Weights of a small GPT-style language model, trained from scratch on English Wikipedia.
Size: 12 layers, width 256, 4 heads of 64 (2 for keys and values), MLP 704 SwiGLU, 10.7M parameters.
Architecture: LayerNorm before each block, rotary positions, no biases in attention or MLP.
Training: a variant of Adam for these matrices, 163M tokens, 3503 steps.
MLP neurons of a small language model. Each row is named by its layer, matrix (gate and up: input weights; down: output weights) and neuron, and shows model dimensions 0-95. Each number is 128 + 32 x the weight over its row's rms, rounded and kept within 0 to 255. A neuron's up and down rows have the sign that makes its largest values positive.
Before each neuron's rows, "fires on" lists the tokens most often at its 100 highest values on Wikipedia text that the model never trained on.

fires on: "."
L6.gate301 [126 123 105 138 115  82 108 112 166 140  96 106 118  77 164 141 178 190 194 179 167 149 129 169 126 159 124 123 126 137 144  92 143  98 133 141 160 127 105 187 181  65  94  75 119 109  76 115 129 119  98 129 140 115 100 123  85 147  85 108  75  98 150  85 181 152 214 160 133 146  80 114 168  88 129 136 182  78 148 103 172 158  79 160 137 150  86  68  78 149 132 155 105 116 151 105]
L6.up301 [175  99  69 156 148 149 120 161 175 111 121 112  94  62 175  93 156 168 154 153 140  87 175 141 150 158 161 126 119 133 127 103 136 116 115  83 109 201 122 120 116  94 128  71 140  96 130 155 129  70  92 148 128 162 138 149 133 171 108 184 118 184 117  74  59 149 171 100 212 121 153 135 130 115 117 149 118 110 115 150 135 125  59 159 126  84 144  74 126  84 119 146 149 118 157 104]
L6.down301 [108 161 105 124 126 120 144 156 158 145 111 117 121 130 129 136 163 120 142 140 135 117 192 203 173 166 119 131 115 156 136 109 116 106 102  66 141 232 137  94  83  97 112  54 125 143 126 114 122  68  80 100 146 181 118  98 118 125 121 117 182 175 170 114 110  97 130 122 139 121 107 156 139 143 177 136 131  93 121 151 191 129 109 142   0 109 117 137 101  75 180 108 121 132 150  99]

fires on: "b", "it", "ay", "ion", "ab"
L2.gate160 [113  94 101 164 147 115  83 111  86 120 123 106  58 100 197 171 114 156 117 160 103 132 143  78 143 112  87 123 128 150  94 131 124 131 197 126 181 114  98 123 112 131 139  94 104 140 101  93  68 134 142 115 155 120 140 157  89 123 210 152 168  76  97 107 158 107 167 160 110 113 149 162 121  74 140 166  72  95 110  71 154 126 133 122 143 190 140 125 102  85 138 120  95 125  79 129]
L2.up160 [ 88  51 145  83 139 120 152 166 131 160  81 139 127 206 119 128 131 135 134 105 173  83 150 119  80 153 229 110 126 109  80 145 147 107 127 170 125 143 131 190 141 131 126 147 155  97 103 112 109 136 179 131 100 132 129 101 187 118  70 174 111 145 137 172  92  85 125 135 117 141 174  98 105 135 134 136 118 128 112 119 128 104  81  94 123 126 179 135 212 129  81 114 125 119 157 109]
L2.down160 [161 127 120 115  95 144 100  57 127 130  88 134  71 143  54 149 119 108 107 140 123 126 105 170 135 158 112 160 109 149 155  73 156  81 144 143 138  92 120  86 106 142 125 144 136 125 134 148  86 167 165 119  97 161 126 137 102 187 158 170 102 206 124 151 190 150 113 183  97  95  90  52  84  93 123 107 109 155 101 208 120 112 187 166 144 144 151 143 107 141 122 170 130 138  66 100]

fires on: ".", " India", "rian", " York", " Carolina", "ician"
L2.gate598 [103  64  84 125 145  74  97 124 162 132 117 102 175 110 173 113 128 141 160 176 158 132 117 119 139  73 201  98 128 150 135 182  76 145  92 135 165 116 142 156 150 138 123 108 134 101 133 132 159 117  68  98 131  67 113 164  45 105 122 156 134 108  80  70  58 136 134 108 170 155 179  89 183  98 129 136 170 147 172 149 114 133 146 134 142  90 158 113 137 102  95 136 107 147 184 107]
L2.up598 [ 97  32  96 112 134 150 126 135 120 117 103 100  82 127 180  93 108 144 118 139 129  99 139 125 150 149 107 150 168 126 100 110 111 152 143 185 104 161 147 123  71 122 163 170  84 128 117 135 150 171  86 124  93 181  78 201  53 177 112  87 105 169 105  83 132 154  44 165 145 104 149 131 147  99 127 140  50 177 155  91 100 154 133 164 138 117 119  93 178 173  65  47 138 122 124 142]
L2.down598 [ 57 161  98 138 100  63 147 171 122 120 145  62  90 117 108 170 109 145 125 167 106 141 186 109 138 172 124 146 123 175 140  90 123 134 124  89 152 107 141 185 135  93 114  98  83 146 171  95 147 128 136 107 167 133 127 145  72 135 153 145 133 155 159 156 137 136 144 219 173 136 113 119  99 100  77 117 112 160 105 154 111 148 133 200   0 172  97 134  86 129 106 143 130 107 145 152]

fires on: "ey", "ure", "ay", "are", "he"
L5.gate484 [ 89  97 121 134 139 131 126 115 182  81 160 160 105 190 144  58 142 142 140 142 122 101 108  97 141  87  59 143 134 143  97  98 216 118 120 160 174 126 159 131  80 173  94 106 137 176 132  94 105  99 152 157  93 136  97 150 146 124 137 142 135 130 113 123 171 117 166 131 100 119 102 152 122  65 106 124  85 158 133 161 115 120  99 159 128 111 116 120 172  69 134 212 129 165 143 128]
L5.up484 [114 109 106 127 155 159 103 164 112 117  80  74  63 122  90  52 125  83 124 119 138 108 148 140  52  85 147 116 174 111 154 147  82 150  85 186 124 162 193 155  89 154 179 140 142 112 108 118 116 107 153  67 141 129  91  90 200 120 147 139 174 140 138 165  67 145 139 115 105 121 174 128 131 126  88 112 119 108 119  88 172 151 139  92 134 123 122  97 117 146 144 110 190 155 167  78]
L5.down484 [136 128 170 120 101  82 126  71 118 180 142 136 152 105 119 159 114 164  93  90 226 116  69  77 186 145 197 119 165 141 225 125 149 100  98 102 183 118 148 132 107  71 144  73 102 121 141 143 154 155 108 148 160 102 175 154 110 141 133 148  82 104 137 152 135 105 129  68 170 142 150  78 143  87 151 112 145 109 124 145 100 158  93 110 145  69 134 173 102 107 119 125 116 159 144 136]

fires on: ".", ").", ".\n\n", ").\n\n", ".\"\n\n", "\".\n\n"
L3.gate3 [169 110 101 130 162  95 133 100 171 137 132 155 110 113 130 207 140 104 113 122 199  75 169 144 104 131 161 114 119 181 105 118 193 125 123 178  94 120 143 116 100 117 147 135 153 166  76 104 125 154 101 188 171 165 124 153  36 112 149 124 162 128 142 129  68  62 113 154 108 118  90 153 149 120 101 145 142 128 143 111 132 111  25 154  88  99 142  92 145 185 156 175 131 108 120  81]
L3.up3 [147 128  83 166 157 158 113 125 227  80 135  97 122 161 141 147 147 219  92 117 133  95 129  60 115 182  95 122 115 132 151 149  96 123  79 146 159 164 133  79 124 106 117  88  99 130 123 149 185 122 128 140 125 119 160 189  94  88 131 113 160 176 122  91 113  73 182 195 110 141 136 162  88  87 123 145 128  77 154 203 137 146 115 163 115 104 100 137 139  89 163  83 130  71 121 101]
L3.down3 [123 128 115 117 117 130 117 138 129  99 108  94 170  82  93  89  93 138 109 133 132 123 138 187 144 135 179  87 129 239 134 111 140 162 112 169 147 136 181 100 147 119 169  68 123 123 121 156 146 127  97 110 130 158 161 125  83 164 120 189 156 139 118  96 108 117 182 182 114 137 226 152 136 157 129  76 123 171 134 129 154 142 111 112   0 145 150  86 120 104 114 120 131 106 127 103]

fires on: "y", "ing", "an", "ore", "atform"
L4.gate509 [ 93 121  71 138 156 117 180 179 152 138 107 108 134  75 104 125 116 138  92 130 147 115  96 150 109 174  86  67  95  83 125 151 106 111 156 120  91 157 163 125  92 112 104  96 133 143 129 113 204  50 100 133 114 132  98 204 150 145 114 102 136  95 101 123  98 134 147 180 126 153 111 133 127 123 141 134 131 156 129  65 134 142  93 171 134 142 171 136 170 131 122 152 122 136 123 172]
L4.up509 [115 142 168 190 132 114  96 161 183 144  82 137 137 136 146 146 143 123 105 136 155 109 173 144 158 111  99 175  95 144 138 175  99 141 154 133 110 154 188 197 135 155 144 130 139 151 158 146 122 144 186  68 111 125 125 146 125  43 152 178 158  98 102  78  91  98  92 112 115 133 115 109 152 116 158 152  84 105 137 147  94 155 105 122 137 173 135 126 117 136 105 148 139 113  63 170]
L4.down509 [122 105 123 124 134 127 148 126 168  47 113 109 182 158 189 153 204 126  83  94 112  92 102 111 160 134 102 101  71  88 138 119 100 155  99 123 108 183 100  97 136 163 191 155  81 117  40 120 123 129 142 171 110 118 108 121  84 110 147 146 108  94 152 129 138 108 143  76 102 166 172 173 129  74 162 122 133 145 186 181 139 153 183 113 175 184  95 102 144 144 135 140 103 170 165 115]

fires on: "s", "or", "y", "le", "an", "se"
L4.gate498 [170 117  56 109 148 143 147 191 193 113  78 134  98 106 166 118 168 126  53 131 144  55 110 116 108 109  74  90  89  72 129 127  97 121  96 146  91 149 153 150 111  61 158  65 120 152 131 130 201 141 106 148 124 121 142 146 160 106 130  89  94 107 105 142  99 164  99 102 180 101  87 146 155 120 131 115 130 104 150 158 149 110  67 129 120 146 112 172  79 127  98 178  47 113 124 124]
L4.up498 [199  83 108 140 109 159 122 150 151 135  88 163 141  65  89  97  96 154 122 121  94 123 135 112 135 105 144 171 108 136 167 142  50 155 158 136  88 147  73 138 120 147 120 142 181 188 152 139 126 100 143 127 130 128 144 156 118 168 137  74 156  82 120 140 120 148 139 122 128  81 129 212  97 127  92  86  95  65 102 123 140 133 127 139 129 181 167  82  95 166 135  72 111  81 119 138]
L4.down498 [143 120 149 159 123 137 116  87 187 105 150  95 126 175 169 133 188 120  92  98  92 176 169 112 117  45 101 165 119 163 122  93 133 200 125 115 142 114 115 182  86 127 173  85 130 116 102 177  90 153  96 101 121 116  87 110 103 120 126 187 137 135 104 155 157 107 130 129  85 137 158 113 170  83 134 122 126 148 157 137 108 118 217  94 135 185 139 105 147 190 106 200 140  92  88 103]

fires on: ".", ").", ";"
L2.gate53 [180 132  30  98  70  98 150 155 195 170 114 130 145 102 159 195 100 135 129 144 182 139 115 103 137 121  62 178 121 110 158 133 131  96  89 145 164 123 151 171 156 116 144  91  96 134  39 123 147 148 115 116 176 166 111 134  87 162 115 121 175 148  85  93 110 135 143 139 116 136 151 126 192 116 123 118 133  87 170 128  41 108 140 123 107 142 113 101 157 142 113 123  59 105 162 125]
L2.up53 [122  87 136  86 115  79  52 154 153 159 136 139 104 111 119 153  67 136 137 148 151 148  97 153 113 104 105  96 114  95  94  95 109 158 173 135 126 145 140  93 142  88 155 119  69 146  91 118 161 155 127 138  92 148  75 115  98 149 136 154 177 192 118  57  61 140 124 128  97 130 138 162 195  84 158 144 140  69 107 135 102 127 184 128 132 124 121 135  57  66 114 122 105 159 175 151]
L2.down53 [121 144  78 127 141  86 136 140 145 132 146 113 145 107 159 105  98 138 132 217 142 142 148 115 120 159 113  75 129 170 125 123 101 123 130 154 153 176 141 135 120 159 131 129 107 139  71  45 151  75 123 129 137 172 137 116 100 131 141 117 121 149 116 122  77 134 131 105 105 143 174 146 149 140 144 102 172 122  94 145  80 125 165 157   0 155 145 137 103 139 169  99  78 121 143 187]

fires on: "ually", "ated", "b", "e", "it", "t"
L2.gate646 [133 152 131 131 156 176 129 139  96 175  77 118  56 134 175  97 123 112 161 122 109 164 151 129 223 197 129 149 122  85  95 113 164 137 133 178 113 148 137 164 119 173 168 126  67 178  85 137  67 135 124 145 120 140 115 130 105 118 172 119 183 110 146 109 139 104 143 149 122 114 102 158 134 113 122 103 104  67 135  95 139 116  54 138 140 120 143 102 189 129 111 146 134 156 164 164]
L2.up646 [190 135 145 114 127 170 164 121 167 110 104 124  50 132 168 123 140 149 121  75 138  14 129 160 101 109 172  93 135 111 179 155  76 115 170 178  92 139 160 128 104  82 143 153 169 117 110 142 122 133 161  97 103 141  80 137 105  74 131 111 130 196 137 180 115 142  67 129 155  90  82 107 134  85 110 121 176 192 119  95 138 121 163 102 136 130 130 120 210 156 113 138 161 106  93 156]
L2.down646 [ 63  89 157 145 105 139 105 108 129  81 163 165 149 108 150 155 180 143  93 144 102  76 122 114  71 152 147 172 132 182 130 102 199 154 191  87 133  93 154 136 101 166 141 144 127  72 134   8 133 156 149 167 155 143 144 120  90 142 111 114 166 157  84 129 139 137 118 111 108 165 124 112  84 153 160 124 121 161  55 108 123  81 150 133  45 112 153 132 157 107 109  60  85 134 117 156]

fires on: ".", ",", ":"
L6.gate65 [169 126  94 115  98  99  70 115 144 169 135 144 131 110 167  91 151 121 106 155 180 165 148 158 128 170  77 137 123  85 124 119 115 144 138 148 121 174 158 139 163  88 179 112  94 126  76 117 123 118  84 100 131 102 144 131 116 172  95 115 126 149  85  96 151 127 154 152 101 161 126  50 149 152 129 146 115 123 107 113 187 112 111 118 138 135 111 131  82  77 130 151 129 145 153  60]
L6.up65 [ 90  81  91 177 145 158 157 159 142 147 119 169 142 120 138 190 104 156 138 186 163  65  51 191 138  96  84 167  64 133 138 120 129 117 114 124 146 188 130 145 159  46 159  71 176 151  89 128 137 177 100  83 165 131  78  85 124 135 127 140 159 121 142 120 112 111 189  78  84 117 180 192 129 133  84 106 112  75 142 100 126 148  74 167 128 113 141 167 105 126 136 149 102  85 110 134]
L6.down65 [126 146  80 150 125 155 138 137 125 161  70  45 111 158 117 134  67 136 150 184  96 106 148 176 154 108 123 151 138 209 134  91  87  96 150 156 158 149 183 185 106 108  40 169 113 126 105  75 127 127 139 118  77 154  90 141 145 148 154 160 120 144 136 117  79 165 105 122 116 124 136 167 143 123 139  93 118 110 113 119 111 170 128 153   0 112 172 171  88 122 168  65 141 174 134  95]

fires on: "res", "ide", "are", "ated", "ate", "to"
L2.gate365 [159  93 145 147  99 136 141 129 115 140 101 177  62 182  92 114 193 120 131 157 194 134 169 148 125 102 128 119 179 109 136 154 154 168  84 128 137 107 127 124  91 101 133 102 150 137 115 132 116 146 105 131 112 171  84 145 176  90  87  81  97 123 180 119 141 145  92 147 158 107 123 143 106 124 168 123  62 144 119 163 137 139 113 161 133 154  14 155 116 109 152  63 130  87 160 112]
L2.up365 [122 123 176 109 119 128 127 136 150 114 153 113  72 116 111 179  84 171  96 139 168 153 175 120 119 142 109 100 204 126 140 146 160  81 107  63 148 141 140 174 117 107 106 130 159 101 139 134 103 158  98 120 174 101 175  82 148 112 149  75 108 181 132 160 161  85 137 133 103 133 213  88 124 145 181 125 120 167 176 116  68  76 162 159 111 123 176  96 100 116 135 169  65 147  70  65]
L2.down365 [162  90 171 140 167  88 106 118 146 161 210 101 235 180 144 132 100 169 146  92 138  89 139 182 147 160  52 100 132  93 132  98 131 103 126 141 139 123 123 121 140 115 147  89 114 132 178  51 155  65 161 115  63 143  99 125 151 154 143 132 109 144 142 155 119 120 113 146 114 126 163  89 117  93  81  93 145 131 122 148  79  72 160 141 207 112 118 136 140 178  93 150 114 108 119 128]

fires on: "it", "s", "en", "rew", "or", "ing"
L5.gate303 [177 183  67  88 114 146 141 149 109 177  79  79 224 115 130  95 121 172 135 128 103 136 152 103 116 119 113 125 141  83 127 142 172 140 169 161  64 101 178 152 118  50 135 112 119 164  74  64  89 105 152  86 156 115 114 172 174 150 156  98 124 145  86 122 149 159 165 140  85 108  74 111 117 124 102 149  93 132 116 141  95 130  57  96 136 152 144 156  56 148 151 136 149  80 118 134]
L5.up303 [130 158  62 122  97 172 122 152 114 137 107 100 173 163  85 120  74 191 150 112 129  70 106  90 123 109 139 184 104 134 143 101 143 195 102 159 103 100 143 159 105 135 104 114 120 167 115 128 115  64 147 111  90 117 143 167 128 121 119 104 116  96 143 179 144 131 144  65 121 107 108 138 168 103  86 141 102 110  93 103  77 105  85 130 119 139  89 147 100 179 227 180 122  79 112 113]
L5.down303 [184  94 124  98 101 150 144 139 161 103 135 162  47 153 147 146 189 136 147  94 138 171 127 120  88 167 126 128  77 113 124 114 114 123  47 109 133 158 154 117 162 172  88 168  98 124 117 207 126 154 153  92 121 130 148  88 124 120 164 195 147 132 118 148 121  76 177  86 131 120  79 168 128 124 169 127 180 130 107 103 110 140 137 141  97 121 161  99 178 117 136 131  98  99 100  97]

fires on: ".", "R", "H", "E", "A", "F"
L6.gate490 [128 114 122 118  97 115 132 116  80 138 112 188 166  92 107 106 123 117 174 147  98 125 124 201 139 151 125 116 135 149 137 193 196  97 120 132 169 121 125 166  83  69 147 127  96 144 109 161 116 200 132  89 135  86 120 134 141 129 140  87 106 194 129 146 169  87 193 192 160 153  82 108 103 114 143  45 158 128 154 117 145 106 129 147 127 155 159 132 136  86 140 152 129  91 129 137]
L6.up490 [140 123 174  89  90  99 172  96 133  47 179 123  95 137  77 131 144 109  65  89 109 158 120 165 125 199 150  63 114 146 103 164 211 161 136 143 148 102 175 171  98 130 109 171 188 173 110 114 170 189 111 147  97 119 155 126 120 145  99 117 163 126 166 157  70  99 113 105 125 132 160  77 146 116 118  91 111 139 159 144  86 103 114  78 138 155 138 123  83 149 104 100 145 107  82 116]
L6.down490 [102 116 134 132 110 138  74 163 100 155 159 114 158 139 109 156 120 131 155 146 100  99  90 162 130  87 131 142 132 169 132 114 156  86 170 168  99 116 124 149 176 115 124 134 114 101 104 245 108 117 106  64 143 110 134 136 164 143 116  85  78 142 168 122 142 148 121 128 168 108 124 105 171 100 119 113 184 102  61 129 117 127 132 105 175  94 111  56 151 165 153 135  83 135 168  91]

fires on: "ur", "r", "is", "ir", " Or"
L5.gate470 [133  84 157 140 133  87 109 148 147 185 122  79 154 113  65  65 108 108 105 130 121 189 161 106 131 175 127  92 148 148 166 171 137 115 101 164 103 168 100  96  93  84 111  82 196 139 174 125 128 128 106 168 121 146 182  98 196 140 116 109 121 122 114 152 141 121 132 175 183 155  93  57 102 143 149 105 132  91 121 198 152 144 130 138 170 102 150 145  25 155 105 160 131 136 120 120]
L5.up470 [150 100 169 175 124 127 113 117 153 134 161 118 128 165 114  98 166 126 158 123 192 155  96 108  84 114 126 180  74  36 131 137 138 174 157 179  93 140 184 111 155 120 170 172 116 145 111 131 148  84 159  79 111 134  62  54 132 101 222 173 104  83 142  98 145 148  94 123  96 108 149 141 158  99 147 128 105 129 122 144 145  79 107 167 144 114 118 120 129  87 119 146  94 103 154  98]
L5.down470 [109 101 114 156  91 102 120 156  90 105 161 123  81 158 134 102 111 128  73 133 165 112 156 156 137 106  83 187  83 109 122 125 108 172  86 146  76 162 127 144  87  96 107 180  98 120 203 154  96 164 100  75 174 133 102 110  93 185 140 115 136 130 108  95 167 107 138 100 156 113 129 133 114 194 128 113  69 125 165  98 170 133 133 146  65 151 130 112 111  67 180 147 132 115 156 125]

fires on: " and", "w", "'s"
L6.gate673 [166 140 106  83 144 131 116 123 188 105 107 124 119 124 167  97 105 163 171 168 151 158  97  88 140 120 123 130 167 131 133 147 135  88 124 155 175 168  77 134  70 116 190 121 120  88 121 107 143 146  96 212 161 104 112 100 101 156 151 130 119 135  90 106 156  98  82  84 208 141 117  85 141 100 166 127 147 125  77 136 204 155 141 178 133 148  76 110 136 121 132 150 135 142 125  92]
L6.up673 [138 129 154 168 130 112 109  87  88 118 113 111 159 136 154 196 112 145 163 123 102 156  76 110 152 129 147 111 133 115 134 208 107 152 158 128  98 191  70  93 194  31 115 135 104 127 138 127 150 105 129 150 154 132 142  87 136 173 113 100 113 168 156  96 137 118 136 150  58 111 111  74  97 152 154  92  75 151  89  74 159 161  83 134 136 162  77 159 158 101 205  94 163 162 110 106]
L6.down673 [ 43 121 106 125 171 132  98 170 147 167 111 129 150 145 128 109 130  87 173 134 129 123 105 141 146 176 143 122 118 175  81 141 168 129 157 101  95 195 129  95 176 106 134 134 101 160  74 106 113 123 172  78 127 124 160 165 186  79 158 148 123 100 106 125 142  83  68 170 113 131 124  71 149 102 111 174 111 147  96 132 131 119 141 126 130 205 183 141  94  75 141 110 101 107 117 104]

fires on: "r", " stud", "ur", "ro", "ric", "od"
L2.gate97 [130 123 131 160 120 130 139 139 197 154 163 110 111  99 106 187  98 111 101  72 106 163 170  89 132 107 105 129 114 146 139 176 131 100 139 208 127 103 137 173  91 148 143 107 107 166 154 117  75 160  75 163 151 135 107 120 129 130 136 139 122  78  45 111 143 141 112  85  66 123 189  68 122 129  69 125  99 136 127 123 186  93 134 154 138  95 160 145  94 133 149 133 143 158 154 129]
L2.up97 [ 94 160 170 150 178 118 166 116 162 121 135 145 100 158 134 134 152 134 111 126 185 138 207 103  91 136 154 131  85 144  64 132 143 172 150 142 149 137 155  95 133 139 144 167 157 121  97 111 170 106 136  77 134 161 140 139  67 122 151  84  72  68 118  99 153 155 144  87 104 136 101 140 152 123 162 156  62 153  76 148 139 124 157  42 124 118  67 185 164 117  80 148 172 165 135 188]
L2.down97 [124 157 160 167 108 119 110 122 162 104 156 116 120 112 151 132 130 148  84 127 134 170 179  92 160 153 108  74 135 157 132 148 136 160 113 130 112 199 143 196 100 133 174 167 137 114 148  67  47 151 119 147 156 139 118 119 121 169 131 121 106 156 105 126 112 136 144 108 134 119 172 121 109 135 141  94 124 182 111  82 210 102  87 146 128 193 128 198 135 133 118 127  92  97 120 175]

fires on: "ation", "ate", "ated", " based", "us"
L3.gate385 [ 90 106 128 127 144 171 158 113 109  82 124 130  94 118 151  83 186 109 170 126 132 133 180 121 145  92 126 136 126 165  87 136  93 140 115  98  88 100 108 101  73 126 157 128 126 202 160 101 108 156 127  74 110 194 140 135  92  41 115 137 138 145 159 142 151  77 131 130 172 143 119 144 116 162 132 111  84 122 129 121 131 101  72 112 137 148  97 133 107  65  96 121 147 125 115 158]
L3.up385 [155  93 110 138  88 121 105 119 150 119 112 153 104 132  89 130 110 105 101 187 188 118 159 149 163 151 144 176 163 107  79  93 154 108 176  89 116 113 128 160 147 146 119 109 102 164  93 131 125 110 145 124 104 173  68 117 138 160 136 125  91 163 125 106 178  82  99 177 111  90  83 111 149 154  95 159 132 158 161 159  80  51 123 152 126 164 153 138 124 120 169 104 127 168  52  52]
L3.down385 [ 82 155 114 123 103 128 140 137  80  86 139 149 100 157 161 155 141 149 125 150 108  93 101 139 162  93 129  75 133 121  97 169 163 155  93 118  61 114 126  95  61 111 169 120 122 181 108 100 122 168 122 104  97 226 178 112 140  51 121 132 162 114 114 255 119  53 151 155 114 163 116 142 134  99  78 125 107 112  85  98  79  99  91 145 128 149 128 172 100 136 132 122  89 117 133 125]

fires on: "omet", " separ", " ref", "most", "f", " cover"
L3.gate644 [105 136 119 132  81 123 126 159 125 131 151 129 125 190  76 152 128  99 110 156 129 138 172 115 110 147 114  69 190 130 102 119 160  54 116 138 185 130 117  96 164 173 129 155 182 108 168 121 136 173 110 186 109 183 155 105 100 110 120 132 154 142 164 137 114 126 114 119 122 122 144 109 180 135 121  96 194 112 115 137 162 137 168 167 159 178 155 191 171 107 140  94 107 147 121  70]
L3.up644 [ 83  99 135 113 105 100 123 149 135 104 165 131 105 180 117 110  94 118 135 114 138 153 106 205 125 108 115  78 194 134 152 200 123 105 143 108 162 122 114 105 147 133 145 116 147  96 143 145 138 168 133 150 121 152 135 197  98 166 121  97 113 132 106 137 128 104 154 128 104 135 116 148 133 116 191  87 104 158 145  47 110 126 134 150 139 175 144 131 158 153  75  79 111 140 117 117]
L3.down644 [145 109 137 183 127 148  92 169 134 150 176 133 170 184  73 164 161 109 198  82 150 145  99 116 182 128  81 109 137  73  79 103 183 110 142  62 157 126 128 150 174 138 116 123  69 119 140 148 115  74 154 117 107 139 173 128 108 109 174  87 121 114 131 116  83 134  86 126 136 154 179 168 129 127 127 150  78 161 127  91 118 140 110 144 127 134 139 107 130 144 103 140 145 108  96 148]

fires on: "or", "y", "ed", "rom", "ip"
L6.gate361 [130  88 126  84 174 143 111  97 178  84 169 139 146  88 200 136 171 153 104 118  67 100 167 118  92 115 168 112 131 131 143 132 174 116 185  89 106 160 126 155 146  99 124 168 154 125 113 122 152 119 119 116 139 144  98 112 145 106 121 129  88 118 148 106 130 102 121 190 156 164 123 207 126 106 198  92 134 132  79 107 122 100 134 171 149  94 141 110  95 117 145 148 111 141 164  73]
L6.up361 [ 65 132 132 116 170 148 129 133 105 116 164 148 153 166 104 114 148 129 164 105 122  82 123 131 142  57 126  91  85 123 109 127 175 148 128 126  92 125 144 154 117 158 128 128 133 177 125 141 132 198 190 160  81 121 158 110 177 145  96 160 136 150 119 107 104  95  72 115 154  81 122 174 127 136 146 138 135 116  65 100  90 173 166 152 114 119 132 133 166 120 100 165 138  97 102 127]
L6.down361 [190 166 129 134 108 141 117 161 177 193  95  84 132 221 133 113 124  96 172 176 118  45  99 110  87  93  80 155 107 116 115 130  27 170 179 180 111  99 138 110  20 112 147 173 114 157 160 121 138 161 153  59  82 155 118 211 159 125 116  79 177 170 102 164 153 119 135 169  67 159 119 100 166 115 125 206  94  85 143 101 125 159 114  76 100 131  74 132 157 134 150 117 117 116 102 124]

fires on: "y", "f", "or", "re", "el", "d"
L5.gate701 [134 167 152 117 129 118  97 122 150 134 169 138 172  90 186 122 138 132 132  90 132  70 207 117 121  63 136 134 196 114 181 170 128 108 104 102 110 127 137 185 128 151 129 148 131 146 114 108 134 130 107 140 156 135 127 103 108  96 156  93 137  79  89 147 105 165 122 144 184 159 141 155  96 125  94  88 154  83  42 137 126  84  90 182 148  71  83 143 139  96 145 141  97 153 154  91]
L5.up701 [104 154 185 138 156 109  73 100 143 165 100 121 184 148 129 123 110 114 124 113 133 101 146 114 108  68 215 110 158 171 189 209 115 139 130  96 116 120 132 136 111 138 100 187 127 153 117 128  87 113 129 150  78 139 161 170 150 137 144  49 125  93  93 138  87 133 112 110 167 208 128 165  66 132 114 139 134  94 144 116  73 130 108 157 107  63 173 173 114 142  99 153  98 161 124 112]
L5.down701 [142 141 114 155 128  66 165 128  84  98  79 106 126 142 108 131 111 164  97 168 116 106  76 130 134 160 150 100  88 116 151  94  95 180 156 118 129 101 108  97  98 118 160  88 125 132 161 207 108 140  86  94  93 131 102 114 174 207 124 130 164 176 137 140 128 112 136 121 112 111 132 135 145 124 139  66 114 170 176 117 129 139 187 104  13 131 184 125 176 116  99 129 173 107 110 125]

fires on: "an", "th", "I", "F", "A"
L5.gate408 [118 127 116 109 118 128 108 122 114 159 117 181 149 102 112 179 113 110  89 151 180 157 109 125 176 128 166 141 101 119 175 113 141 114  98 180 108 128 142 153 112 120 160  88 157  96 140 107 107 160 138  67 129 125 130 160  88 153 121 138 161 163 164 143 125 165 145 115  88 138  75 141  55 127 150 119 116  64 151 136  92 149 118 123 127 146 152 157 115 120 163 134 144 132  46 168]
L5.up408 [108 130 215 146  85 144 100 156 118 145 171 126  45  99 103 136 127 125 110 109 133 113 158  96  97 140 155 121 151 115 155 202 138 105  83 101 151  84 113 157 159 130 116 178 136 193  89 172 172 138 115 192  71  97 139 136 129 134  76 140 136 115 171 172 111 110 121  86 141 183 101 180 107 160 138  91 162  83 127 149 120 135  82 113 104 158 136 106 113 118  95 169 169  84 101 143]
L5.down408 [175 183 163  92 139  61  78 168 136  92 149 114 105  64  99 140 112 155 148  97  97 146 143 166  98 157 107 131 111 104 159  61 124 100 139 106 113 119 173  83  36 144 125 135 144 158 186 156 109 146 106  85  92 129 145 166 169 110  47 165  97  69 117 178 143 130 193 130 149  91 126 135 172 118 111 185 115 139 100 142 142 148 148 103  83 108 177  55 147 183 157 115 132 130 177 102]

fires on: "\".", ".", ".\n\n", ".\"", "\"\n", "===\n"
L2.gate571 [157  90  87 124  80  89 118 111 154 121 160 120 130 189 114 190  97 117 123 145 154 169 124 162 188 136  75  76 156 113 139 136 112 100 125  97 140 179 130 182 127 111 171 127  90 138 126 140 167 146  47 134 140 121 132 113  83  94 130 130 107 129  72  26 155 134 109  90 144 144 153 133  90 135 198 114 107 126 131 130 118  50 114 196 129 124 114  86 149 131 182 134 115  97 101 154]
L2.up571 [123 112  67 164  53 137 121 111  89 142 138 100 177  79 179  94  63 187 130 144 165  94 146 154 114 141 137  53 152 163  99 142  86 136  89  86  61 145 173  91 103 101 158 136 143  68  73 119 181 136 135 114 199 125  93 150 126 120  98 132 169  96 147 134  98 200 162 118  78 141 152 189 133  98 105 185 107 126 177 137 126  83 125  89 148  86 108 158 121 124 150 165  94 147 127 136]
L2.down571 [142 106  54 127 161 111 132 131 113 136 153 119 197 108 157 119 113 174 174 146 167  82  96 142 118 136 152 165  89 181  68 120 102 146  77 126 116 142 156  95 200 144 176  89 105 131  54  51 154 127 112 108 205 149 118 145 166  94 164 134 150 128 152 198 116 140 106  92 100 101 148 118 130  68 129 111 128 100 177 114 130  79 116 165   0  89 117 153 123  96 125 143 124  93 144 141]